From a checkpoint of a small transformer trained on Wikipedia: rotary positions.
MLP neurons of a small language model. Each row is named by its layer, matrix (gate and up: input weights) and neuron, and shows model dimensions 496-623. Each number is 200 + 40 x the weight over its row's rms, rounded and kept within 0 to 999. A neuron's up and down rows have the sign that makes its largest values positive.
Before each neuron's rows, "fires after" lists the tokens most often just before its 100 highest values on Wikipedia text that the model never trained on.

fires after: "20", "19", " and"
L2.gate968,140,230,196,323,148,166,181,233,248,207,229,290,187,168,198,251,176,196,196,252,190,164,223,221,180,176,129,231,293,189,185,182,141,237,219,141,161,172,212,199,259,171,233,181,190,153,269,181,303,165,199,141,179,151,217,166,245,150,151,223,250,240,159,218,234,177,211,201,225,235,184,168,247,149,156,220,167,171,159,195,184,240,200,203,190,189,259,150,172,292,269,221,205,149,213,165,202,283,155,167,204,229,255,251,216,190,122,244,224,148,115,119,154,145,228,195,214,205,193,193,235,128,164,152,209,172,218,150
L2.up968,189,215,204,245,220,195,145,227,240,231,185,241,202,201,157,130,262,168,189,220,183,193,200,235,195,219,254,167,228,185,133,264,153,210,216,241,115,237,169,236,160,217,219,179,205,163,252,223,168,186,230,243,232,307,239,168,222,190,258,182,189,236,211,171,236,163,96,181,158,221,137,130,221,183,181,169,221,189,91,224,218,209,245,224,139,199,230,200,162,196,186,184,210,209,160,237,184,188,211,240,128,218,251,235,232,224,112,178,165,210,174,203,262,213,245,214,158,169,166,194,208,181,178,188,206,184,286,203

fires after: "19", " the", " World", " War"
L2.gate287,151,229,144,248,262,179,233,267,195,218,200,132,182,173,263,230,172,238,134,194,199,216,178,244,158,161,189,232,201,203,243,202,200,276,190,192,192,214,192,235,219,231,255,167,185,197,237,177,139,143,202,198,255,180,149,238,222,162,242,178,263,242,259,227,223,257,202,245,177,228,261,192,172,222,226,151,200,235,239,138,237,130,222,211,160,189,184,229,134,209,126,201,256,173,164,140,154,247,152,155,124,192,234,158,252,176,180,182,188,158,141,160,228,226,207,293,206,174,170,174,175,202,168,170,225,221,170,179
L2.up287,161,217,191,181,172,217,235,217,221,180,213,199,240,214,225,196,198,123,167,227,165,169,207,206,242,176,242,125,228,178,215,220,181,156,204,165,171,230,312,240,205,140,135,221,183,195,302,213,221,226,185,197,241,235,196,202,195,196,223,212,150,149,238,202,179,223,209,237,202,231,222,129,191,288,177,206,172,215,172,142,284,175,181,105,160,190,150,114,219,234,147,222,194,178,168,201,208,200,153,232,112,165,229,216,244,167,160,114,130,194,187,259,191,311,246,230,253,142,254,214,204,241,189,253,73,186,234,155

fires after: " ", " ("
L2.gate721,218,227,203,179,164,134,223,191,201,141,118,232,222,233,175,190,219,251,212,153,192,253,216,174,205,228,133,229,242,228,160,255,240,218,208,224,249,188,182,198,124,260,252,227,199,239,197,274,195,218,212,240,167,230,172,233,269,205,258,154,235,219,228,173,153,177,275,266,181,174,221,278,194,202,211,216,223,172,197,233,212,198,281,227,106,197,258,177,184,204,241,145,147,202,221,135,181,195,163,231,250,201,219,260,195,187,244,151,237,262,255,213,229,243,207,214,179,203,210,209,206,253,236,255,223,206,146,223
L2.up721,303,192,151,147,213,291,205,237,209,252,177,211,254,190,216,237,210,164,177,158,181,178,231,223,196,236,148,242,187,163,151,170,137,180,232,185,228,248,178,199,153,155,179,150,197,164,191,163,158,209,224,161,140,158,223,170,251,191,232,189,180,137,135,177,181,184,74,220,118,211,216,188,263,204,200,237,239,150,208,184,236,190,221,189,194,221,237,185,137,143,136,208,184,135,231,296,146,225,238,197,183,189,218,219,207,273,252,273,178,202,210,184,157,211,221,168,183,221,126,228,201,256,210,236,137,146,184,229

fires after: "19", "18", "20"
L2.gate326,199,266,218,289,206,241,101,202,161,199,260,238,191,237,173,158,161,204,165,220,283,179,217,194,249,166,214,218,223,117,194,85,217,168,175,262,151,160,267,204,199,219,76,152,171,134,203,202,152,184,197,193,285,226,223,174,189,186,215,248,203,186,282,237,294,159,239,105,160,157,218,228,250,237,235,191,150,255,149,198,207,242,220,195,110,223,152,201,166,174,213,150,219,151,170,182,226,141,104,238,216,137,232,211,242,146,147,249,136,297,162,185,183,191,193,166,226,215,231,210,165,214,182,217,219,171,195,179
L2.up326,207,172,252,188,143,126,240,207,214,172,247,159,220,122,212,170,224,103,215,198,182,197,191,158,302,125,197,291,186,213,204,218,272,256,195,194,184,244,210,191,198,169,173,183,168,297,160,183,152,215,193,141,188,199,163,174,218,149,151,146,175,203,203,246,153,252,202,207,232,154,165,218,196,223,177,178,251,202,248,282,208,157,213,235,197,123,240,225,290,256,209,257,263,152,221,125,227,214,224,289,206,236,150,215,260,207,210,211,183,200,194,239,174,212,219,292,221,149,219,158,135,181,234,163,187,154,177,181

fires after: " ", " (", " served", "|"
L2.gate862,230,189,276,196,272,213,198,197,263,199,208,134,209,166,189,242,161,246,207,219,211,165,247,229,162,180,155,269,162,167,209,248,229,180,171,169,226,212,249,194,169,103,177,163,170,178,241,200,247,121,128,164,125,164,251,183,285,173,228,183,247,311,246,204,212,235,181,249,198,253,191,200,185,245,208,207,127,192,202,232,210,247,156,273,251,178,213,209,139,239,187,212,244,131,192,185,171,170,157,161,166,175,167,132,151,245,230,187,184,154,211,234,141,184,239,174,165,174,157,223,255,166,92,229,279,220,231,210
L2.up862,239,183,178,300,179,268,158,194,144,220,163,162,218,180,190,200,275,270,145,254,169,217,215,219,184,200,196,217,211,269,178,105,118,194,174,149,148,183,176,241,134,129,202,165,151,204,254,166,144,204,227,188,177,241,270,198,161,179,174,186,164,265,175,180,257,194,140,147,242,177,161,183,206,223,201,245,162,155,173,233,155,142,214,186,190,227,148,176,172,191,262,185,136,187,218,136,116,209,240,172,205,154,245,244,127,206,140,167,179,205,238,228,234,236,238,221,229,190,185,231,207,180,192,281,218,196,224,207

fires after: " ", "born", ":", "):"
L2.gate1024,257,163,212,206,188,247,204,199,247,198,299,244,227,210,227,223,196,184,202,244,245,187,115,254,232,213,130,218,209,176,166,252,257,240,197,115,143,262,211,141,166,183,155,201,138,129,249,249,191,219,223,144,291,229,184,207,190,241,166,273,171,167,206,130,283,221,113,216,207,169,269,240,209,214,165,175,190,209,249,243,181,133,149,192,238,238,268,188,168,216,161,109,152,221,195,267,173,216,184,223,232,255,196,280,140,191,174,231,205,159,287,168,116,147,207,186,153,193,210,148,205,205,177,174,168,237,194,130
L2.up1024,196,216,233,214,165,214,118,224,218,146,174,194,213,152,273,221,249,181,236,119,176,101,230,231,241,156,175,247,207,269,152,199,197,204,200,182,82,247,189,248,207,198,109,158,194,174,191,199,276,197,218,244,205,197,193,248,243,224,276,234,182,230,249,287,251,172,185,191,212,170,214,213,191,205,218,168,152,156,177,162,195,233,179,198,245,229,214,188,174,173,240,194,168,244,116,256,109,187,162,227,240,202,245,204,138,184,122,226,151,223,178,183,135,226,114,165,197,192,190,154,212,156,213,197,201,168,123,173

fires after: " ", " (", " $", ","
L2.gate359,159,117,191,179,300,137,162,141,170,239,173,217,178,160,219,215,302,195,173,206,208,133,195,218,229,171,142,173,268,231,208,188,183,180,175,218,256,231,230,158,179,234,284,152,217,216,204,178,233,218,263,174,276,225,182,219,214,159,225,140,210,148,209,190,175,199,270,163,181,185,162,184,151,181,249,221,170,218,233,214,218,120,139,138,155,214,178,210,190,204,215,237,159,173,211,218,155,140,225,228,267,176,201,117,173,193,154,195,224,206,166,184,167,172,227,235,199,270,166,168,172,221,202,199,258,222,214,286
L2.up359,303,197,172,224,208,234,202,212,233,272,171,190,239,89,296,188,174,210,221,199,190,261,211,218,198,206,182,219,191,183,254,211,122,218,220,252,209,241,183,212,191,189,261,175,178,195,209,155,161,243,207,208,271,139,213,202,228,221,261,277,229,206,179,163,195,250,201,214,169,210,214,258,137,175,249,173,203,135,242,222,207,146,247,233,165,328,261,172,242,165,221,175,211,142,178,245,162,227,234,184,226,137,200,240,186,241,240,244,213,285,206,82,162,193,220,232,206,208,173,121,247,159,272,223,203,190,256,226

fires after: " the", " a", " one", " of", " was", " is"
L2.gate804,228,129,212,178,158,190,144,234,127,277,222,171,227,251,266,150,153,262,157,207,131,191,269,211,224,185,107,129,200,206,196,225,244,127,263,214,275,217,104,75,157,172,238,191,232,221,178,177,158,247,212,225,148,213,171,186,196,203,202,179,179,213,153,204,156,165,221,178,204,155,222,221,191,202,217,236,260,160,242,199,210,232,187,266,240,171,231,224,235,165,196,230,171,167,144,298,187,204,177,172,221,231,196,224,209,195,202,183,268,206,238,190,132,158,169,173,230,221,196,224,227,270,198,132,219,240,202,252
L2.up804,231,169,199,222,195,201,150,208,179,254,228,188,147,237,198,213,142,219,181,221,144,169,273,244,234,181,135,152,236,148,215,199,305,154,256,199,211,188,155,123,214,100,205,211,127,235,133,161,204,236,135,213,189,193,166,206,171,216,185,221,158,162,164,181,174,132,252,174,166,258,177,267,219,231,153,188,232,114,214,207,220,228,241,291,274,199,268,212,219,203,201,178,155,241,154,253,190,189,136,167,170,245,227,263,214,154,240,213,167,213,224,237,179,191,223,215,202,215,239,264,245,205,249,174,179,219,168,301

fires after: " ", ",", "."
L2.gate1483,259,170,164,212,245,197,118,207,310,155,210,184,198,184,276,274,279,209,193,216,151,161,230,158,214,189,220,164,181,236,261,124,194,172,236,179,270,206,252,209,244,143,216,133,176,190,296,171,221,193,234,236,249,190,213,130,168,213,155,173,152,202,247,163,169,257,163,229,146,251,185,208,246,229,216,168,144,188,223,176,154,197,242,185,238,281,162,206,204,232,198,190,255,164,177,218,223,238,256,164,254,174,179,154,149,215,162,216,197,208,218,195,142,224,117,141,193,227,164,226,267,146,200,177,205,210,184,264
L2.up1483,219,216,197,161,210,262,212,152,290,272,100,153,152,146,181,241,265,156,198,138,173,172,224,240,176,169,169,183,178,194,288,166,180,168,193,230,236,260,233,164,207,137,201,160,202,197,209,207,198,246,253,194,253,190,210,145,160,229,158,173,110,268,239,187,195,206,173,223,221,257,216,195,183,204,179,194,117,177,201,176,165,191,219,220,193,271,102,228,219,196,225,261,197,150,203,252,276,222,176,153,226,162,202,202,173,182,175,204,245,225,221,193,135,219,172,127,240,260,157,204,204,117,210,263,223,184,193,213

fires after: " ", ".", "00"
L2.gate1258,193,136,241,143,122,217,194,253,166,250,251,174,177,258,179,212,221,277,244,202,172,211,255,170,250,281,204,199,92,216,244,313,231,230,203,166,149,217,287,200,197,191,109,169,113,237,234,158,163,175,216,212,136,179,193,227,270,270,251,244,209,144,255,186,197,319,217,152,163,146,193,165,245,146,219,155,190,110,248,220,177,154,203,146,202,190,196,142,159,138,233,150,274,163,197,227,216,201,178,138,246,293,204,179,146,148,167,233,201,194,254,211,208,224,231,84,275,169,153,199,270,187,246,172,230,118,186,120
L2.up1258,180,240,167,195,203,143,225,201,168,165,191,250,161,187,248,181,160,232,229,158,257,176,197,69,219,215,168,199,170,205,205,244,184,175,150,134,115,257,169,181,153,238,170,226,245,198,143,138,182,234,200,165,221,167,190,213,221,201,192,202,186,237,304,194,224,162,198,189,189,276,246,204,108,208,174,174,142,175,255,174,224,191,191,183,245,209,225,195,247,216,145,140,245,185,273,143,207,175,282,228,148,195,181,201,156,236,170,196,201,182,240,169,182,215,224,321,287,150,191,196,188,187,184,161,192,219,197,178

fires after: "20", "19", " the", " a"
L2.gate1589,155,198,272,154,171,282,117,167,153,160,117,192,184,214,256,139,235,199,202,148,155,151,271,191,231,198,192,187,173,185,210,127,187,255,219,223,249,148,311,289,207,239,198,234,195,243,176,193,180,239,194,223,167,225,224,326,153,132,258,248,246,177,189,189,244,228,250,193,167,186,111,234,101,167,198,187,249,171,208,199,157,143,208,222,226,162,203,233,195,216,153,169,209,176,188,198,216,178,278,152,207,155,219,210,170,179,168,216,252,191,105,199,171,284,186,235,288,210,235,234,127,181,214,199,184,229,228,212
L2.up1589,217,224,219,162,175,188,176,205,217,155,210,199,177,153,203,218,239,185,205,216,251,208,246,215,273,166,188,195,267,164,197,183,271,223,147,204,216,169,198,225,238,226,170,272,176,211,200,97,213,189,265,212,149,173,238,202,244,154,284,170,185,190,174,203,253,231,215,148,215,183,194,249,208,166,267,216,381,303,170,141,240,254,249,205,245,187,219,161,163,197,142,197,188,166,215,123,232,169,214,185,125,246,225,236,265,225,213,156,133,104,132,206,211,225,190,222,193,179,266,190,178,194,288,216,148,237,198,189

fires after: "19", "18"
L2.gate145,187,130,164,205,219,250,170,223,209,237,259,235,193,198,172,193,150,236,230,198,142,170,192,164,227,182,240,251,220,221,240,165,203,226,168,149,183,240,230,226,215,253,131,228,184,288,257,229,197,222,128,175,208,196,181,173,238,123,228,170,212,254,211,193,219,155,211,187,227,158,206,198,166,192,230,117,240,280,208,188,184,220,194,190,255,203,124,136,183,181,176,255,220,231,167,200,164,182,122,187,257,258,160,232,206,215,198,173,173,132,156,237,227,249,132,145,189,175,228,204,178,245,259,135,239,217,199,146
L2.up145,187,239,179,166,177,250,227,170,172,188,221,224,148,196,213,186,232,199,137,151,190,144,189,203,286,197,185,229,243,171,227,171,272,228,149,197,205,209,110,204,227,161,210,185,195,279,199,160,148,224,220,214,270,209,230,127,198,231,222,183,127,210,212,218,206,228,141,188,196,147,123,296,160,245,222,162,252,330,151,175,211,212,236,258,186,203,246,141,276,194,120,161,237,142,218,178,222,125,193,200,240,192,136,253,183,150,146,209,192,173,241,241,188,207,149,227,72,238,202,263,216,196,141,225,177,173,127,166

fires after: " |", ")", " was", " were"
L2.gate1145,203,184,186,164,151,263,200,197,257,256,223,208,204,252,204,136,164,145,248,210,224,129,163,227,230,131,202,175,136,163,203,198,197,233,163,205,192,215,149,168,256,182,239,221,122,182,234,247,254,220,247,215,189,255,173,207,277,176,187,249,231,199,166,136,157,233,167,181,182,199,196,113,186,268,223,220,187,218,212,233,197,214,197,254,233,186,168,176,189,201,246,166,225,274,300,177,229,174,167,233,239,246,170,233,198,266,172,163,164,221,173,221,170,191,261,167,176,206,201,248,220,159,148,197,235,133,179,185
L2.up1145,220,243,269,180,142,214,174,200,219,148,175,243,164,259,212,255,219,134,261,198,181,160,200,156,177,186,178,250,183,171,121,187,184,181,266,202,209,146,215,180,174,171,185,176,167,201,234,173,201,171,138,218,197,232,217,183,260,214,132,158,276,206,180,132,238,249,161,246,242,182,150,191,213,260,199,218,263,215,164,217,215,160,245,204,229,189,170,203,176,137,232,283,136,178,208,177,243,180,211,145,235,240,188,214,187,272,201,264,160,206,175,236,231,173,215,85,236,188,132,175,158,193,206,203,205,156,200,186

fires after: " |", ";", "8", "13", "19"
L2.gate591,192,185,124,149,202,161,192,234,129,183,178,223,225,168,249,201,231,236,154,238,171,276,269,169,187,264,282,205,148,233,178,205,122,193,158,244,233,176,221,163,246,223,214,192,127,181,190,212,241,263,281,228,198,177,197,215,222,193,207,102,247,212,192,190,202,211,216,148,148,203,235,154,239,204,236,157,260,251,211,177,158,162,220,213,220,189,195,229,224,139,198,208,236,177,183,276,200,225,194,173,177,213,176,162,165,240,227,245,251,276,233,168,167,210,336,191,227,188,182,192,229,166,218,163,198,226,139,214
L2.up591,196,201,176,156,217,214,238,158,194,203,233,182,189,160,202,252,92,147,176,132,185,273,282,222,193,239,204,147,182,238,149,232,208,256,152,213,178,183,168,184,207,169,154,184,249,177,206,220,174,178,217,174,152,135,128,200,239,180,159,148,273,243,200,214,179,250,241,220,139,183,265,193,202,239,267,161,250,229,222,156,244,132,207,273,225,223,219,102,206,156,172,207,193,179,149,228,217,164,192,220,189,169,174,171,107,135,170,203,145,270,173,253,228,243,204,243,231,205,211,188,222,184,212,162,262,287,186,226

fires after: " ", ".", ",", "19", ":", " M"
L2.gate1180,234,209,190,181,239,243,196,178,170,204,198,190,202,147,180,154,202,239,191,194,150,233,209,240,214,255,186,170,222,139,136,166,215,218,194,239,187,229,170,192,207,241,227,167,163,202,197,247,230,189,204,168,182,203,213,233,194,227,175,144,157,238,299,231,171,201,203,235,128,223,167,153,304,236,199,149,167,206,204,194,193,241,192,187,198,269,234,198,218,145,176,251,223,150,160,305,272,241,168,220,185,246,214,182,163,135,168,242,132,266,270,163,141,156,137,188,227,161,178,207,148,124,202,207,207,222,244,149
L2.up1180,245,156,241,152,156,193,257,148,166,141,220,231,175,202,204,193,152,177,190,223,155,220,271,213,203,201,204,144,226,206,233,228,219,97,185,204,214,220,189,279,200,136,185,247,225,220,230,65,186,198,192,105,127,214,161,145,208,239,174,179,121,163,205,213,155,262,154,211,215,194,211,169,220,220,161,132,223,189,194,195,228,271,147,235,171,208,274,231,137,150,144,228,205,243,209,218,304,212,148,151,154,192,268,234,74,185,228,219,160,164,250,155,140,252,111,241,242,236,230,202,216,150,261,256,183,261,112,214

fires after: " is", " to", " was", " are", " has"
L2.gate1652,251,212,190,225,206,284,207,175,182,266,184,228,148,181,118,264,150,169,170,217,142,174,194,164,213,215,168,193,195,196,209,187,205,146,139,145,218,186,203,225,198,230,246,131,272,122,228,211,237,194,189,191,217,215,189,212,208,239,208,257,183,212,236,186,191,272,273,182,172,256,209,209,225,188,199,184,171,185,176,203,247,203,254,132,253,225,180,207,294,235,230,136,118,224,178,176,184,167,198,155,231,179,228,207,192,225,205,223,273,200,185,214,193,180,243,173,179,269,156,322,217,241,150,226,222,213,206,175
L2.up1652,177,157,201,165,169,233,121,180,232,200,151,198,205,253,132,158,202,259,107,195,165,254,208,163,151,145,187,181,230,155,151,202,233,202,149,229,164,205,222,162,223,283,246,188,149,205,175,182,220,203,191,233,195,216,189,211,246,200,252,194,95,192,198,189,147,178,226,234,220,153,242,168,199,155,187,107,181,219,226,183,177,236,175,258,253,217,221,240,207,168,273,185,201,166,212,143,175,128,210,196,227,256,152,322,215,222,192,212,272,239,214,199,163,177,177,260,191,180,216,208,219,130,174,150,186,264,206,247

fires after: ",", " is", " were", " was"
L2.gate1571,227,204,212,243,196,206,191,229,237,206,183,150,157,207,215,178,141,130,241,214,194,205,159,197,144,174,228,162,178,134,156,231,290,166,212,222,198,254,133,205,189,206,146,197,180,180,234,229,203,219,180,229,159,164,269,232,272,169,231,131,144,97,153,176,273,216,179,107,129,208,179,241,199,210,190,178,156,240,247,249,199,297,221,208,272,239,197,152,199,252,175,148,161,183,168,117,145,202,192,174,172,236,179,231,142,226,146,232,186,150,198,205,166,203,243,210,191,217,193,179,252,191,283,200,245,170,190,228
L2.up1571,147,244,184,202,153,172,183,136,205,183,202,211,224,250,251,153,238,161,226,157,193,183,213,181,185,238,184,290,135,153,206,215,186,214,135,250,206,243,269,158,182,233,178,235,184,212,189,240,143,208,138,245,169,148,209,174,295,144,261,156,253,143,143,118,201,247,248,181,233,195,168,182,167,143,202,188,105,227,183,208,146,219,243,213,294,255,184,151,213,259,184,162,273,194,166,140,184,188,150,237,177,252,195,238,190,182,238,246,215,196,225,213,199,200,203,150,287,195,287,175,100,243,199,180,191,85,204,215

fires after: " was", " is", " were", " been"
L2.gate1016,219,242,168,93,218,220,127,222,214,266,154,226,249,242,303,169,173,216,205,229,149,190,202,225,176,109,268,200,199,150,154,235,186,181,243,271,244,206,181,146,187,164,150,173,181,214,169,234,183,237,259,191,155,196,188,171,184,174,226,167,176,159,210,152,179,175,243,191,225,223,180,170,199,150,215,272,198,167,107,177,221,257,194,225,229,190,246,212,230,194,251,149,184,144,195,203,151,241,192,206,215,185,163,227,127,217,257,141,174,123,217,246,218,263,214,280,204,139,180,244,181,206,227,181,110,162,223,172
L2.up1016,205,200,191,137,271,150,181,144,228,202,255,178,125,223,194,251,146,226,200,217,263,249,170,206,227,211,208,168,224,178,212,189,266,168,261,221,202,222,276,179,194,186,210,185,156,180,250,205,203,234,226,105,220,151,250,135,149,261,208,170,183,200,260,185,161,238,216,215,283,189,128,160,206,174,179,165,191,188,177,199,164,258,123,216,253,165,195,183,204,200,206,207,245,180,158,206,231,157,177,218,196,264,169,234,261,197,265,126,127,201,251,233,186,276,182,186,187,216,193,194,216,204,263,182,151,131,172,169

fires after: " |", " ", ".m", " and", " anniversary"
L2.gate1432,237,209,228,149,248,268,190,159,204,207,249,258,181,222,279,192,288,274,229,153,159,231,131,232,180,207,153,219,170,245,251,132,230,231,199,127,205,246,189,108,181,262,142,104,198,195,218,173,251,196,185,130,183,187,274,233,164,243,222,166,150,194,210,205,229,171,215,215,178,209,121,264,243,155,259,108,164,224,183,261,187,199,208,170,229,147,163,185,190,151,272,214,241,179,234,180,224,175,103,191,209,219,197,158,239,201,158,248,174,124,202,222,152,140,190,210,221,202,217,154,160,206,253,186,219,232,186,217
L2.up1432,202,170,233,218,257,157,216,229,208,192,257,155,226,124,201,233,225,230,230,151,137,186,186,250,239,243,168,200,261,209,225,222,144,172,158,181,205,234,238,196,139,237,221,154,187,247,170,197,185,203,207,203,246,190,182,180,206,148,210,255,153,163,200,250,215,149,197,145,193,163,241,279,212,144,258,219,185,229,196,271,175,187,174,151,193,202,261,194,171,216,236,170,190,117,161,168,161,203,264,165,272,265,206,181,180,198,141,210,178,213,234,192,174,270,205,287,242,182,213,181,206,230,164,126,269,179,222,117

fires after: " ", " (", "–"
L2.gate414,177,134,204,183,214,269,206,151,188,239,147,167,228,272,228,198,246,191,257,200,232,177,197,228,207,175,142,228,165,186,176,145,210,164,178,206,235,256,251,233,158,172,202,157,238,146,189,192,258,220,229,220,175,164,231,230,155,212,219,195,205,178,159,223,239,220,197,215,158,200,147,160,154,252,138,188,137,187,202,181,146,188,288,190,219,251,288,222,207,188,142,179,231,240,216,268,223,243,234,206,224,144,226,208,154,243,260,256,248,246,221,165,132,267,202,248,257,201,153,125,208,213,222,186,160,239,211,229
L2.up414,161,108,236,204,258,297,191,84,254,200,192,139,191,245,181,115,251,225,233,173,138,158,205,240,184,238,177,179,218,230,223,200,177,241,228,201,250,234,196,303,179,172,225,142,217,211,265,197,227,224,249,201,201,187,173,229,209,244,222,139,204,147,215,166,243,210,232,181,140,133,159,197,225,247,169,183,161,219,171,162,191,145,229,209,170,161,233,135,141,205,202,186,188,254,241,207,226,199,238,213,240,115,187,239,152,253,172,262,260,245,193,267,126,336,220,184,195,216,207,125,240,201,200,172,150,175,178,208

fires after: "19", "18"
L2.gate1621,232,224,223,196,161,203,284,226,197,150,317,223,178,252,252,194,203,200,219,223,173,157,201,230,191,133,164,229,281,217,234,211,108,292,257,187,182,293,158,191,247,140,239,172,174,210,205,242,170,171,242,193,190,162,206,172,245,182,240,162,177,209,264,280,159,164,147,229,256,137,156,188,223,233,228,179,199,175,186,147,194,155,220,185,183,189,222,91,245,236,138,242,180,93,174,190,206,187,174,195,180,201,189,223,185,141,204,126,171,213,199,164,229,221,165,268,244,223,229,141,235,181,245,189,125,264,185,169
L2.up1621,216,248,167,162,154,240,244,246,168,185,232,178,210,258,216,239,231,185,179,239,210,214,214,247,170,172,221,231,207,206,248,201,205,209,238,148,225,184,182,185,181,186,225,245,214,243,232,175,161,200,219,320,197,267,275,173,242,206,226,214,190,255,121,186,254,161,248,229,214,188,220,225,143,282,198,242,164,238,181,220,232,253,257,226,181,214,233,218,185,192,173,266,237,110,168,167,154,149,158,271,305,201,188,258,192,256,144,192,186,187,222,215,224,234,127,124,184,207,199,231,217,225,223,220,135,250,221,217

fires after: " |", ",", " a", " of", " was"
L2.gate1707,181,181,171,206,206,228,181,178,265,122,153,156,194,195,115,167,193,225,227,218,186,205,201,133,183,150,258,192,194,198,247,89,254,124,201,179,230,179,203,122,251,165,195,158,159,152,193,292,163,204,164,173,168,243,244,194,251,230,223,244,182,147,172,249,222,180,203,200,80,185,151,204,198,167,215,204,156,229,181,191,221,230,177,204,271,169,208,288,267,231,190,178,212,207,213,215,210,250,204,241,213,236,236,234,188,218,272,268,225,190,254,149,175,202,171,147,216,183,259,231,206,148,159,176,149,221,228,242
L2.up1707,143,206,201,133,237,238,191,186,208,178,194,235,199,155,178,214,197,142,248,182,216,172,109,202,242,175,198,234,178,190,211,199,175,186,271,155,192,175,221,242,188,242,250,144,157,241,221,174,130,122,237,214,180,149,168,168,248,164,191,127,218,173,179,229,170,161,155,220,210,186,171,169,178,142,192,227,260,244,228,184,170,113,132,190,225,183,226,231,163,211,204,175,239,187,226,205,201,190,122,269,275,225,259,232,202,110,185,203,197,201,240,170,188,202,167,155,210,86,179,249,88,185,200,168,149,191,218,177

fires after: "\n", ")\n", ";"
L2.gate1498,169,204,157,171,146,143,294,212,210,214,168,199,200,196,180,194,168,137,214,195,163,318,232,190,237,199,222,185,194,155,184,211,161,241,151,159,223,159,223,137,218,151,199,293,161,255,148,231,335,173,179,220,160,247,196,188,258,151,237,178,180,216,241,156,140,225,211,185,204,158,269,175,226,177,205,117,202,213,220,207,170,198,185,206,151,200,196,166,175,249,274,260,230,207,215,209,155,267,135,171,176,155,148,259,201,175,188,249,123,193,182,175,182,189,215,246,219,143,156,269,188,194,204,231,194,200,190,197
L2.up1498,218,281,167,209,149,198,229,205,147,225,210,175,173,187,191,230,220,241,178,187,182,218,177,196,185,270,181,168,170,117,171,176,127,204,162,265,234,202,144,191,116,163,181,227,114,258,269,176,277,134,244,141,229,221,182,201,277,218,158,151,216,234,255,147,133,168,194,218,184,229,251,184,164,238,163,216,231,275,314,198,270,216,198,250,219,178,261,191,204,190,207,234,172,232,158,191,194,184,159,181,126,197,220,170,111,222,165,183,180,173,150,147,179,173,275,230,256,142,105,200,212,237,180,237,210,196,104,170

fires after: "20", "19", "60", "80", "70", " "
L2.gate1035,211,174,275,233,210,217,195,266,250,208,200,271,163,177,159,249,225,203,131,266,188,176,217,209,230,249,175,186,214,197,155,206,213,215,83,177,217,173,156,208,165,196,216,142,192,262,268,210,291,231,219,222,163,198,173,221,186,215,128,202,298,217,199,184,200,195,238,162,186,227,189,226,169,217,163,177,210,205,166,101,131,232,138,126,172,176,215,241,241,186,192,168,187,115,255,142,237,219,273,190,199,220,130,143,205,177,185,231,211,135,170,190,236,220,224,246,254,203,190,194,212,142,186,174,197,143,183,223
L2.up1035,208,223,209,302,176,180,177,214,236,212,247,188,249,186,277,181,230,254,167,199,143,201,140,230,180,260,126,219,229,215,182,210,224,200,146,199,178,297,250,148,218,215,156,184,117,227,177,137,169,212,196,193,230,227,194,235,133,207,154,242,214,208,274,193,223,115,305,265,182,214,127,235,126,226,188,173,180,168,165,133,161,157,182,115,194,162,217,206,224,216,150,195,210,173,181,178,203,197,253,234,145,183,286,198,218,176,205,192,125,159,187,133,169,272,170,196,254,220,213,195,187,241,167,185,240,179,212,141

fires after: "19", " ", " (", "18", " professional"
L2.gate1300,165,204,235,170,120,195,242,292,229,178,242,177,220,197,198,150,194,270,224,197,232,224,157,244,260,204,113,197,171,182,181,246,221,270,160,150,269,252,174,223,233,203,196,241,206,183,220,141,188,240,162,223,242,204,224,187,208,233,192,143,177,220,185,247,174,242,139,241,235,205,152,194,179,242,192,170,163,199,210,202,216,237,163,205,207,241,216,190,143,166,251,206,229,189,179,243,253,181,145,194,176,284,183,254,174,183,147,150,145,234,220,249,212,234,122,148,166,99,254,190,198,234,165,226,306,172,140,149
L2.up1300,204,171,242,184,155,151,250,216,153,240,232,168,220,250,182,209,214,189,280,239,185,136,180,217,197,208,145,184,241,153,204,183,207,194,139,219,309,189,175,155,290,159,243,178,122,223,183,223,215,216,169,240,235,147,131,182,238,174,220,203,224,277,232,230,257,235,159,228,175,172,148,212,212,205,208,178,202,130,218,155,114,201,177,163,165,216,227,172,223,228,188,200,259,241,192,209,245,208,153,153,181,278,184,185,174,149,166,141,133,211,193,264,189,259,158,206,188,206,236,149,189,181,214,221,253,160,204,148